From a checkpoint of a small transformer trained on Wikipedia: 9 layers.
MLP neurons of a small language model. Each row is named by its layer, matrix (gate and up: input weights; down: output weights) and neuron, and shows model dimensions 32-127. Each number is 128 + 24 x the weight over its row's rms, rounded and kept within 0 to 255. Numbers have three digits each. A neuron's up and down rows have the sign that makes its largest values positive.
After each neuron's rows, "fires on" lists the tokens most often at its 100 highest values on Wikipedia text that the model never trained on; "fires before" lists the tokens most often just after its 100 highest values on Wikipedia text that the model never trained on.

L3.gate877:165133153098159135140138100132101159148099120147144115132136123131107082162105109110098110155174090081121103108134137117133144112125087107157161148127108148142119113147092117166131103082145104112153147097139150135145118123166120136172121100121155148157118135106142129121119117128110139160
L3.up877:161113118106151162112141091099106154161140126125124168112101135124111106131120173148119160158172117069116110107142129129182110100093150110126155176153124089097147138125099128164155101100168121112159130124143096134120109099118091165116128137159172170147139141107122131136084177097105121174
L3.down877:177133130131097119135164097113167141117161119186128099092127117102161128156087117114112152128168124143099127117156090129110119141107110123123148107135109144084137119154119133148058155136107122109126104139111127115144109101158101121122123144139158110174122133129098085144114141114084151124
fires on: "\n"
fires before: "\n", "-", "The"

L6.gate931:097121149141097128147117114117083141133140138186154139121150153099124098112137110122127109159167137141115138103128152151093095134132163135128131100151109118133121103118135057127107126126084124112116084160113045098158125157137123107140128151159174153122108133105114127169120124155076141122
L6.up931:082117117136079133170098144130110158093106168192131126103140120173099091093116131124127096114178128138099139123109176120140118119147153090155137133104095117147116124124110081117106082162120114109122102159158087102084129108128182112162130144106126098160128127122118136128071137124127116118
L6.down931:234103085113148073143138118133105126133152123156095142152108152128105112118125139103149119142121114137136111128149120135156108138118127167141121058161129124151145143148128102088109118178129144126103042158116102129128124134158147146154148134129104099149144110142110123139102119174159111164
fires on: " until", " in", " since", " from", " to", "|"
fires before: " ", " the"

L3.gate1420:092143173156111178114112114117133125089113132195083141150121069138178188114112095157170165156132172156129092122162139079143119127157142142139126124150115125132105154153119099157141142118098129130191104148167171165111128126074145101122118163129147156128142148147134115114152132116126109124
L3.up1420:087136135121092155148085150086112163134138080132140169136102119153139154126129115122088116156119102151143134140118155180131121144102129074101115134125166143184112109131122157102152118104131122117118147097150117099136108096135143184150129144143165118137133137114166153115154114129142122132
L3.down1420:242137127117088114094153143100085135105140114162137113102149109130153162115123119108131119110116173125093158133165105105143121097145142155155132131134160153115119109122113121170120174092145137135096160190119129146172126104127108065103172137152119144116115154098098122135125134145088163133
fires on: "\n"
fires before: "\n"

L3.gate1711:116167138132150123100136140153119085116106124105082159131114142151112166092100109148133143147147149121126166136133152131118116144155118143147139132190129127150150145147108105126143158155176121106143121144140140108089091134108169152094129146159142150125137112170126161152142150123150133098
L3.up1711:122082136101082130124139139155127167134124105141125128124135155111113128127140103121096111112146131111116122119111141115128160166109094102095157128119133186130144127120104132169164120122174099134151144126124161127115166160147092152114120135119149203122140144124109148136143115131140129095
L3.down1711:255126130113133119095134113112163114076120153128149143135101154105165140115170121168074128144102118131105097115145122144109152116151147112129162137138122159151187137175101142127206105142143091148118115102129170137109157137160086098100108130148115155120145151120114167097106126133089124102
fires on: "==", " =="
fires before: "\n"

L3.gate408:172108160128155121138121125093138111122077140129099140104130120121169126152136091097098164100140103089118108132160169124132127128139093148124136142098071145109138128177110135192192102130125127179152115093105146134162151107155133154122074106119132157127159152133172128126108140140129167144
L3.up408:125116100149146158110138102111138136127106152131117175125122097168131087123139147129135071151132099088107088114178132105113084150127128095133168127067079155156117125124139139158135155147089106146091137164119103127142140162150141180098129118093140152086133106119144139123127129127155146130
L3.down408:185135136147169104124149136120150157151109110163123158107115112125164055099134139114139144101127143152110123112108123139143120113139164131134122141089095132116093152115140110194164165152151177097103142111140147093128114140118135125094049142092166112116137142161163092093120155108130125176
fires on: "\n"
fires before: "|", "===", "The", "-", "In"

L3.gate598:113113143107103087118150150132114134162118153084158119105115108093129100123145087153159125111106131120122152128108110112144164145142148187098117123098091121124145110109107133131116142093120112178083101165137163152127130154149155141143158140125127108108134136113120106132121125120149158131
L3.up598:114128127143111134125169145076149145126096143136129128146138139125163145119105143119121124115085098155153122086129117124141100119139071121155135132145126155128113101123138145096121112127095161138150132161126116159085118085145109146117094121130105126120120118136174088169087138126135165115
L3.down598:155123138109160156115128085113114124111111173115137147119122136126149124097156171146139143055167109161118156110130110152073110141161126179122116122114135093116134147115091138161148115110101137130153093139142121122164079139128161137116121101145155100079133146130146127100154130141133100142
fires on: " |", " ", ";"
fires before: " ", "\n"

L6.gate272:168101152080095108119110118115110132150096105122157096131106107140134067146141117138070187135173084146130101128120105122149095072113168079152182138131124140134163110094106114130170102152195098118147106130141135149125184136120142147145146095137145164121149103120154154107091147126111176121
L6.up272:139123102138096129125103129087168155125121117147159140132101118126122104120155116159082156151155082121163134115161111110116138124147152123105134153092138160114148175088145122179116125140197130132127154145100123142125162143152142080086101060115145137116160115123174157100109124144124122128
L6.down272:240130120094109121156109162109161118120075117101143128153150144148147126072114146125156120161155148144114153112107102146142112137139141107143165124136123178178145134120124103095112155157134153128125135135105156141128108145139104138096078119144130121147147105136113094127159125154155097143
fires on: "\n", ":"
fires before: "\n", "-", "===", "The", "|"

L6.gate1290:165104168150112131137173156136131115138102107118126142110152109114109126181122140121055099110128131140153165152114071149114164118149093125137134154153158201100132177158104129160161146154139097110127132128101115167141164126103168133127119134114120137097154133143122155151150135073156083127
L6.up1290:118131137134096128154101098141141144134103117145088134097117168100081111137110151159141106116148143128100146149102198172136115064077105107150167102136164119104112111125104149163098146123155138142163089121152107150149084125114177171135120158088133117136160108127154154147163133082135106126
L6.down1290:140113109152157150123112113109121150147107093124134169139129144086109087141143137154160090175067136108131114153127145109116151155109091168134165128160160098094107098113110138112131158121112097127126135126122115179143135151090166142122080105099084146149104148111087140156135108120116121119
fires on: "0", "1", " ", " —"
fires before: ";", " |", "0", "1"

L6.gate1543:152109138126169142118130126167180147139149164138109139135134116143112155091123121132134131165117182088172149136122148160098168126153085145114164118077167112162187167161169124149093145157105125154127132109109143122110115132127165117194115134113108133154110133106120100084102129150149133162
L6.up1543:123127136153118162148124143105166113090153127107106128137146141111099158078141130103095161114110096139122130140142124146122127118099136116158110142076135114143142150147153125099111090121098069149140101114095150126101174142136124096137092166158121141092119137171107142118132115102124141161
L6.down1543:133150089161153125158103141137149088146152108139110086135109101101127114093139121107142168163116170101128127098135122091154115105118117147122095152129148117123175142129207187105145137101151105131133154096114104134130151145131117148147108142109121148128144113118084146159176128126118085138
fires on: "3", "0", "7", "2", "5", "1"
fires before: "0", "5", "3"

L3.gate1021:098136123158128161128085112104080139119126125139117192065144099125105131089139124087133163128128136150150127123123150146134122158165149108168178140114136112128115121126124146118137066157095112106160109148136103153111115115171153145120125146135155152179144107121117123112132116093113114105
L3.up1021:142128127133126103085115107134122119132107151128143089168138146132166067115174129153136117124137091139123116121106123124129085134134160147136150116098163165144119099129182145126181100133157134092122133107125157123091098121103163106131114121106093147122134133082122132131114105131155102088
L3.down1021:131107142086094168132124128132169167136151156102116141092088127113138111126133103129110140094137105125132140122137139158119123123123127099120203145128128125128120103082148087146138122153141094099131163119126095118089158126122133137161095109164163117086119130157088122143174100156156134111
fires on: " in", " on", " at"
fires before: " ", " the", " a"

L6.gate1437:127121120105087130133116153073143145118095124127074096136166106092103157121116117093154128130138155130139134115127122133178125114121164102118116128092159165090130155064121121126177166142128161163113104128096088115093104107089129151144141152126191123165136115135101108133123118134124133168
L6.up1437:124136123131104171134161133088169151026141083125105108100113119147112127124167104070138106140143152168128185182109105122168150130107153144100098104078157175144130123125138151107136155112127164166143135139118092113141160111088129163166124137131184141169189095141154119114142112132144112169
L6.down1437:156161120137131132118138139132120120126117106116134122124137127126130087092105114123115084129133131120102125103144154133131168121106089120121145144133126135142136180089095110131120175135156139175117163120077161100102131148111170107099147166114113126106126091144122128135101131088120079146
fires on: " is", ")", " was", "\n", " "
fires before: " a", " is", " an", " (", " the"

L6.gate1560:119126127161112150102083140125138094106130079138092112141142163138142115152133109091130147144168145144142101117113150159143116133109091108132127173110134162120144091146123101126120114118126113097182134122118122143159149172088114153096153178107137063148150144082135117156117175140115139120
L6.up1560:131109128144121129145155090121152120164129142126121168137146156117157134130145162123137120117168101163122152129138116149165102137138164140141165074158116150120142140131130130125108101154069105126121125119176117158053112176124126109166129157122110102150132148114123125165114125131126113143
L6.down1560:074144067119090080083085121127168136120096126132148123081120102142177089106128110125101116172158105128105123139144102132110128130113114105162110129178144129172118144074104150128113126132108112143119124181155133144151139107114108136137106146098153116114171150122134152109104124105112078122
fires on: "1", "2", "s"
fires before: "9", "0", "er", "8"

L3.gate1508:084135156137101109131139148103133112118112096158119162128140141129107127121117143138135082162153107105100101112130112126126150129119121142146139119146164108176106109152128150174152098118147097147135135124124111171095079134149129167147129123164103134162153157063159134137128116128137160159
L3.up1508:116150152128118147096177070129114170144126099188109155151118136127120188118117117110173130123128114141091111105125114115158146133122099130147131152163185111130099120156110120128116114114180115106154078110139109146179116115152108106140135151159140146116098112119113157149121090087096153108
L3.down1508:225092176134129124114144091125150125102083132172107117142140114112109170120121120112144126086125110140122151142107127113123130132097148093136149145090150102115093123104107126123121099112119136042138102108109109106121110102137158106143143157141146093094118113103156169158105076131114130073
fires on: "==", "\n"
fires before: "\n"

L3.gate971:112091062098106159099080119125154156113105092150108127115118137122153159113141123109146135126101155158117173180103139120129129117132105097119124135139139161145098125135103132104111081166116121129143108124121133138132141096146123120082136110136151144113088149128067154087125138141144118127
L3.up971:179122121113123101097076136120117140089097134129104165135124117112146095125138164110141123133126128150103140138050138157121176138168116081095124125114144111159138136115136136053179077081088120176105120134125118156146103162163100121146147075125113137104102126107129111112107110138117129148
L3.down971:142131096120136118128101137139170148171119117121156108108126116173115141174141113114155101158138148159106127120129089101130119140128144113151095142135085104121151107135127143106134144075197159144207163111113169107131092113124096132133087131111145122164156114144128146128137142124129108158
fires on: "\n", "|", ".", " |", ";"
fires before: "\n", "-", "|", " Party", " Preced", " "

L6.gate1782:179168115105101097102096118095147155118131114133131109096107132120144119149130144110148125149155114126141141151121100159103107135158106130170175100146147124064125145137120167122132134139156148135112105133135098173106126123153073153093126114100127119150122086138095116081115131158135104126
L6.up1782:146135111098144147073100098115130122142164111134152108131144144111168135155116095107128122148144109154126148106146124091083107135149121150157104117130088142108132114152163110125137132090121127155118189115115112127160145113119097141052127101140140150176170150093130139114128167101157131145
L6.down1782:141101128097116122143143103126164164124143121151186132114126113115147130139082127125125108106122083149090113117108113113152115112118156115152096163137081065138162098094207137111151103106100114115096133132119127161127118138134102133125155111148133120146100120126192134143113142107143128111
fires on: "–", " (", " ", "-"
fires before: "1", "8", "6", "2", "5"

L6.gate467:113097115120108106097118141103120084135111131129091112073129120106134136108119136138100138137151139125126149120120137134137154132115139112164129146118114147178156061114077131107135129140132147139126112125107121109128149152105131070079123158105127123082143101132119142115063104129121123156
L6.up467:124144110201137134162095135162147097150138122103101118100117164124116115091174126089130120192147133139132120159145125133133145148172101118126152155120147134154142122109109126099124090127122109098075126174103099133182132104134129099140071163090121146076152123148107151143084113086165138137
L6.down467:128134121125085109143110115154135128102136110181129123107080127155137133143117121117110152120101129115121112114141119144100133153107126157081116152142110137135116133186118110091143163117132110165105128078121124133085154119152159167118143146143187129134136119144134092104143088093158145145
fires on: " ", "2", "0", "1", ".", "9"
fires before: "0", "1", "2"

L6.gate341:113091123127101130109130145139145102117103137119085093120126136131105119125120122146159117119178146099171115176084130147083176127107128133148131129142110148090136177166167139147129140130156140154142122180129126130133148076112116124098093150121095102140156112113107123149131121140166126141
L6.up341:115143128096141140194177089100134151124139175142099157136149133121112130119117108137108115169124158093090093138086118187108081131143113128137120125143135124131165119102139152100150125142125119152172142139152127120100117140133129145143159127148115128135094090143138128109163129102126134131
L6.down341:107142110104140086134141096097153130081131166166149131137153105144113161121129159094098097113139136130129157140163169131111131122127139125104122146093098130129171130114104121120123139134092112113118119131132183160140114110092163115173158152141172159144118147140127152154129163166078125113
fires on: "2", "1", "3", "4", "8", "0"
fires before: " |", ";", " "

L3.gate1233:128120124161148155114127146110154131125097134150106151121123071089172126084144146105130154110119105122138147124160143088156109141093114140103134122111150151131125146100153107061126119133118107155126068129147147127133093163183103116097105117151118160139138155134127140119096112143144144142
L3.up1233:124134127117147164108126136111089173158119118138147136151097110112125123123122176091155102144161146135145150120101125131103124163162160146125140115173082178142104100107138176153110082116134123117149090133107102152146093112080122100142112127120147127136094151106092093164125145149134151144
L3.down1233:118105124131168152097129113118125148115118173136124105101108128107131111124148122155119128098161127153149160134129081124141173130157129146151137116089092150122106119124136162122126102133081110122097131133134124127140127150072129147109131155125138089113111100135144165096173140145093098143
fires on: " |", "N", "C"
fires before: " "

L3.gate1216:158133108159130149173143121141096127154160157102111116128115143126062111148089101171114117113149152092130063129132092165162115131109119118102104124091110132139111122154123112150122133145151146145117105135087107181138110139122127149156080118131089140114091129126146150125119155109075123123
L3.up1216:123152129139097123129126135130126079162107119136168126121133101099147146142134129137131152117127098090133128125106103105132111163140082141111152101133070148140126104134092107142138129112101119130115098176102095150118143152123118127105130153093130140098118135135170126139112095126158153123
L3.down1216:144154111120131151127107116099104108130111153105117148130164091112153130171165124119133137147118129128097165132141104109098164149116107169093134098102134126084201104133096127120088093132125130156109166144129170161141082114136102105144164138154132114114137133131160151143134128153154075127
fires on: " |", ";", "1", " overall", "0", " long"
fires before: " ", " |", "\n"

L6.gate152:105100152127133112068153177110133153105132154126095140114091137156125148072150123115158143149170150102112145175119130114126151145192108163132114119184127118086174136180134134127116182080132135130162105109101127101114099146096114104156110138157113117166134135145134109147130122158117116152
L6.up152:093106165188114136148091124131155169103116166145105145117100138136139125134135206100161124116098168164103069143160160092095109123129145132094093179123122167114130140151177078102090158085113145094182143072103142125132141116137136123164086107149085112120135146146137119090132153120165127111
L6.down152:104136130116128166094118094127164120101138074125122106146136102135117166133159086178099146127150138168147127115152149125164109065141151128136137147096132098165122070117131084121113101139140131124122155103113155120129128154182132122172136105205181152092116150145156115146085119148133127099
fires on: "8", "6", "0", "3", " ", "7"
fires before: "0", "5", "6", "4", "2"

L3.gate895:127116166107110084149165092100149126085133155130127163134131172076108104165103090168147111129104153160126081166099138106143139138116102139139145136144112162042121087099141068109118129148141124123158142142107094116115116121129111134130110136118161124149104123122123155126141103145106095140
L3.up895:150153126118126101166148155135125154128128102062127173112085173087124114159152094164098112124116121129123143101146111103086121131150137110147133144141087131098145119144134126156153111097134053131169174155147101132130122166112140142126112126097125115110143141138133141108139116126138134113
L3.down895:139139145163123104137118115114144137123172147125123153145080112125135113145133127146135101110090121187124143141166134134159083108107099141144093105140086122151121128158147108109123155102140115174114105149104120125152151149124117115085111144176131128109108154139146154138099091147175090113
fires on: "–"
fires before: "2", "1", "8", ":", "0"

L6.gate410:094144135141143101110101104139098154148092079120137130125160139108092130168181144142124100144158152102131112140114132108153131111136114121127164103157143119196127129086103110155098093156141093140159138135121133136127149125137145087139123131099133122083167119120148089131126092138158113093
L6.up410:158145117114117110134155131127090152120132105123126140127110158124118110149086154133133116134128115157148149115123126170162178130161128039103130127133146112155164138109066104122077085143080098128124120147141112115142122109115146107098136132103160137103168103160169125148108142104078141144
L6.down410:221107173111188119146104161130179151132113136160129128149116106118143171149104121156130140102093049122119105091159095081160162110174132138138138124124145102135109155109163101133141091109164113113127125121096122108140137144109156096089158108140160158139126141148131127130110092141174129156
fires on: "th", "8", "9", "0", "1", "7"
fires before: "0", " century", "7", "9", "6", "4"

L6.gate1788:133090109100133123129117130130101128115148112119109105070111122119123134096121161071118123122128164125149068100148168155149119113084171116152166112172122177090165126073124117169132152098123136158123134163092056125124107105089128139115105184129082119158161129116125130161095102115145102147
L6.up1788:074088122129163101143107133097120148163134163142127164146090124146157122150118075122116155040148148155151115154097139128129126132112099139098152111134149114115059065102134114145138116146144146101179105110158116158115121132153154103137163157151118162133125107124101095165166116124135155138
L6.down1788:133150140150153126154103129153158121182111102128157144125143152129103129100131106154125120135155106129128144114134118140126155097164128115114115129153163144140100112120128137162154131139148121165136105119149121149142160110080148129105149110145103128131132134138113120101144147162135113097
fires on: "1", "2", " ", ".", "3"
fires before: ".", "2", "1", "0", "4", "3"

L6.gate1613:151138159093088135106146128111135138190127083119134121110133109116100166130100111106150125111132155139109125134099122168177107117117105134112099150121123154129094100134139135163129107140078118121122154117117152106133132113190121159169150131125092077111100173155131155127096112157141156135
L6.up1613:066122186128109154095137136118106108159101115121130118142112155130138155106142110066127060098139119132125115144174123145159116163097095117123111119116126162124110101179135117145147085134105087103134159164103127147109139132146148117126124111129098147175076120112160120139138072134126147125
L6.down1613:242157087134103132139115123148117090110148112131126090154095126123120167107127107075118110111122130103142128099149091088126113120139129138124108155133145148148145145117148115078104109107170131145115101136104141153157113107136145101135115147124131111125083151143108118131080103117141117165
fires on: ")", ";", ");"
fires before: " |", "\n"

L3.gate1603:169138197147125147148103130144113119145138127145099138162150132123126143144103137163113144125114132135162134125129111125116143115107182152159160153118125131135118098131110132129164112136091120122144180132136155118115157142148203146080148151109136123123152086176141089143121091076093141140
L3.up1603:065139117119133151183054121146091127126143137080137135121121137117155197101114089120164143127112120113115122125154081114132134154145151160116116138175125082129124126145118084091113136111126133123114123132152127119092102116153175128174093156145149142136130137166143137129107156094052129125
L3.down1603:247125109106124136134112106159129127108071143164145153085144171122165126118108150100134116136106110127140147102119141120146079188142106154089121116142155101183093141125103093128156139136114151147129123123129131127106090082117120125096156160144122102082149083151123144125088115120108077147
fires on: "\n"
fires before: "===", "=="

L6.gate710:087130120172059159140113151119129160111144141159131168134116172156113138173127137137087102128143109115146074112093168105129130117141131119147116106131106110125150121142098085123198165165122131112150141114126101139145135116157139098126093168142145152138113115106150135136107118101144126134
L6.up710:119131136136117116162131140164076152148108130169136124105121083149113093097108127142135125092096129156134116130141124120140120152112090125118141114120088100107136176155187126167111109134093136138120125142112138116123115102140148153118068136112124137116160129152144136082172119145130158123
L6.down710:110128158135153167097153119129059102137095151120128119118157107099146126093128135179082114149102158096131150081143157166173111157107134087134089088146164112129138131125117127109174146089127103155146100125145127150114108101128147115087121104104093126135116121097147178114101119156114118139
fires on: "–", ".", ",", "-"
fires before: "1", "0", "2", "4", "5", "3"

L3.gate1317:126139166069114155137129145067118152149152108131124144122130136131139126125139165076122113138150129116122138143091113122134147151144168157195127131130113102142124121109164122116083087175148153127119101118116119132109137125148135129155110109154095103156112128125123147172088145113149139112
L3.up1317:136148153064098130117128117102132137123122145107135099101096149099139105122172132104138139124112137114158135125111101070122156152115154124139159151157153163169089125146116153129101111104133110136103148154116165166105135159118136126151157122172169114098099156092115132093114100106140112128
L3.down1317:255152162119082116120133142126162152138134156133110147095098154147137120127142141111158119144129106127107092121103112101159181126138123119139105117140099110179132141133150104079157107078110145093115162106163125141134128118122173120154139132128145157153127084132126101094145128158137088113
fires on: "==", " ===", "===", "\"", " than", "===="
fires before: "\n", " |"

L6.gate1155:116103082131132119157089145091106114107145083167155138101107154134110119096160103156135124121108138159186113130130124154115106116135100138179115129153121119134132128110117121126081151155095101104149100129157079177105136107125122101111120150082108153130120113167191124170131146112119134133
L6.up1155:157097115115123123165094114104129130143134144163103127085126132120120089158173127154129144117124148142144166116084127135143131144143120131137139121120119097137109066177089128104138126165122112105112114112145131164114095115141099126119099168166134132131116136126158102166132105115140129131
L6.down1155:178133098085135143147114124105112139106139127111126099115150117123115149164119116155096142101123169134087146119094118106082112104095095118083139108122132088150141098096073107104125132138152152091104116114116111090155131107158162142174104159099153129107140104134110131159152138105131068147
fires on: "1", " (", " "
fires before: "9", "1", "born", "8"

L6.gate381:140107117127105147170114178141123094172099130140134141162097170178092117123136143089090143117147148146111147072137101099104114137145098122165112138153156160140156081122132143145104120113094141107102153116150105126153082140091129063133136107151147137128160117142136134109078094183128173166
L6.up381:137099125146125123144116126140119160113128101145113138140141108129160161147151174149114131084139176131138072136163138142140171084099112194120155176095138147104138136163080128108084129108153134105131163118144103118124143069175147141093086130138115111115125145133109118158186157098156093127
L6.down381:163130108144138094111121126110108147169095099105131116110085119135095184138148130146157143150118125120185133078124112175138116093126138091096150137158141100183176137126104088141116128119124139121139105118125114126164101148152183122140148129094125142124140112082155119137147112143142118125
fires on: "2", "1", " "
fires before: "0", "9", "2"

L3.gate1771:112136154105088151118119152131142125095170116146157128132132147100144109165100150147096099109141100135100142108197184160102155155116120137137082135128128116129127138142098078088106119170077084180102134140078127096114128123085132151115104103098151129129112158096101147111117148154130149143
L3.up1771:118163082118099152141152156122160102132138157117161182148064126116133103152127136135106167121165138098131135146149127119118085143098113125113123130171093090141133147133141102126090104148144072100071137128146145085154127098129125142148112133150121169113135157147140105124140090138108151139
L3.down1771:195136131116149113125099123147148134117119130185138118133108115139134100142140144133125111116156098144118111119147106116126090170147105108155114115151131120167168122096104102133119143109175113121096144120129143111091154106126136158097080145201111115114090133128137134118118109160153123147
fires on: " to", "–", " until", " –", "-", " and"
fires before: " ", "2", "1", " June", " the"

L6.gate1018:132109152131153119123140097124149114156116135142143121130180102136139129122085140124122151119109156137121107101149186149131115167088156149142144137171146118102133121095144092151167119126079113160167103144168141099156139121119162141155124128145103147128172154156148102126137140140079174129
L6.up1018:089150092108129154113138112160122106125109134111100119113157163167160137080137120118115139122126133140114078108144170113123147153157153141159117124163116090153140140133143120123138131135119112166151083110146127162146167103167186093183126146147134121130134137131130129098106126110076132144
L6.down1018:255156118133151122113141136092149099149109136129115108140127128129090118122127144127122150126143119149106067117203117141172171135159114181132112106124125101160133136120157139085166081081120143156141070119123121172111106115112107130145140090139150158134135129129166121126108117158130131173
fires on: " |", ";"
fires before: " ", "\n", " Episode"

L6.gate1776:205106131151162147152130122117140164096146147132144118137143154139084117152128168154130104106152159117108133138171148145104099170157144104105159137137137125106151118145100138150136180149128092055139130106152082147119144122103119148104124131159119167101140130122105148124112130176128127087
L6.up1776:113109120168147178178142126146113139101130147166131158118081148144109110155128186139145138133173132150118126158135149132068137158086152095135138116131147095140154131091122144121185137121119138090157137127194115128124113146117152165110155134161111117128120143119095150132107085139121109114
L6.down1776:107119175144119118161123114117126116148085157119128098128098122118116126139108111106129143144119036162163109106115154095105089165117163154130101137140114084132167114119189128105150155114115127122121124148148158142111124139130127112135142091127164139138161104113117116110098144136163124161
fires on: " on", "1", " |", "On"
fires before: " ", " May", " June", " January", " February", " September"

L6.gate898:134110125123099152126121176122128100125150093172152148130148135163140133145153146161119109130168122158125145161140136152105152129127116121179113149135142116079160091134123073129135088162153131107126099121110134069112158120153149136119133134130132124096118146139133165111160140098155153108
L6.up898:165112095098125084080112166090115086113170156157103135164141152101098141144116133169128138138193109163162142085144158144143134147105127116128098105223133141113150092129111117095108123090104113136117080159099119104145172141121167150121128152087123166131130119102109142135131157120125122148
L6.down898:154150142117135117101084146108148125129123135194132176122107142147158125195115140116151146113156104156124070146130121169065103139123101174113131122130147120139109064081119119103136151111118106135125105113116143082111143123090127138104137136109115143157135123174148101111115140138097135102
fires on: " to", "–", "-", " |", " –", " and"
fires before: " ", "1", "2"

L6.gate1867:098069161098131097131149103108158135138117148117133189142200136144118146116180081161120116112179143158120074184143087083123135107078131142130126130121093135120122114139120146120140161130152160131137129130122082137147145131146129100122112121128116156095148144156140134132138127134153107128
L6.up1867:163148166152138144147137128151129101172151116109107142131118075082138132094142210128122123138137089110104089095096127159168137140129127120119187123132175147116164082104119124136158081092153116135175140133138110118105143117139134148145136122131118105124114151141139161145154132124111162102
L6.down1867:096115061159141093162082119142161161098152152133133132161114073093127137116154101114132133146127184108143132132096150149132159122102109100125088144131164128110092129174126132108153095098158111159115149163159145106165171163092128147139139098112148142154156110160140104143148116116140163134
fires on: ":", "-", ";", " |", "8"
fires before: " ", " |", ".", " •"

L6.gate442:134118140142135133109110114118122157104144152112116128126126104079145082152152139070108113103102112155146106127131146123146120133128119144122141114157149111137127127092107106143100133131055117140133185148105108139096124083124106150116112109107127130116121100129097094166165094096134115183
L6.up442:125163164149132154160131108118125090160131108125146128117103131165115077151104153118119105122086112138132109148127151084182141123170161144171156120119100105139155114133131111141110124122139124065140144139120133138146129187084137135138097162146167166103112113125082133144121159142144167096
L6.down442:110211145127130167140094096116148161147131131128114107109135112131126107177134138183149131109171114133125137087107138123144136140146140107139101133158107074077180116151125098142101099076120152149166084117110137132169093190128120130134139120113113118136115144145147111145084120128128124113
fires on: "2", "8", "1", "0", "7", "4"
fires before: ",", "0", "8", "1"

L6.gate1477:153100140165159149156126143120147164130139129117121117122124129125119132107150156119118102082139167133134096115149132145106120094152129159146141131151114163151135133132111105146105163165104132097177126123094101167114124086130146055127117125163147177106098135139118117129083061148104116130
L6.up1477:165153127112126091141103142130106110128084112108140155158117151105137101126106139154131118097123151132167153121114154107132162110136122126120145155135132100113105095098151133116086109161147094147102093155112141137151144102147145111137124127105129109095170121108134171131096149118159124154
L6.down1477:146147108094139121088154153098131111129131126123081125151115123112128152122145169083126128132165107121147151086137104104129140127152124123153158119102132109102113118114163119109113141113142129166148129162101120151135130121122123089106104158185176117145170132126149147116136095127151085118
fires on: "2", "1", "9", " ", "7"
fires before: "0", "9", "8", "1"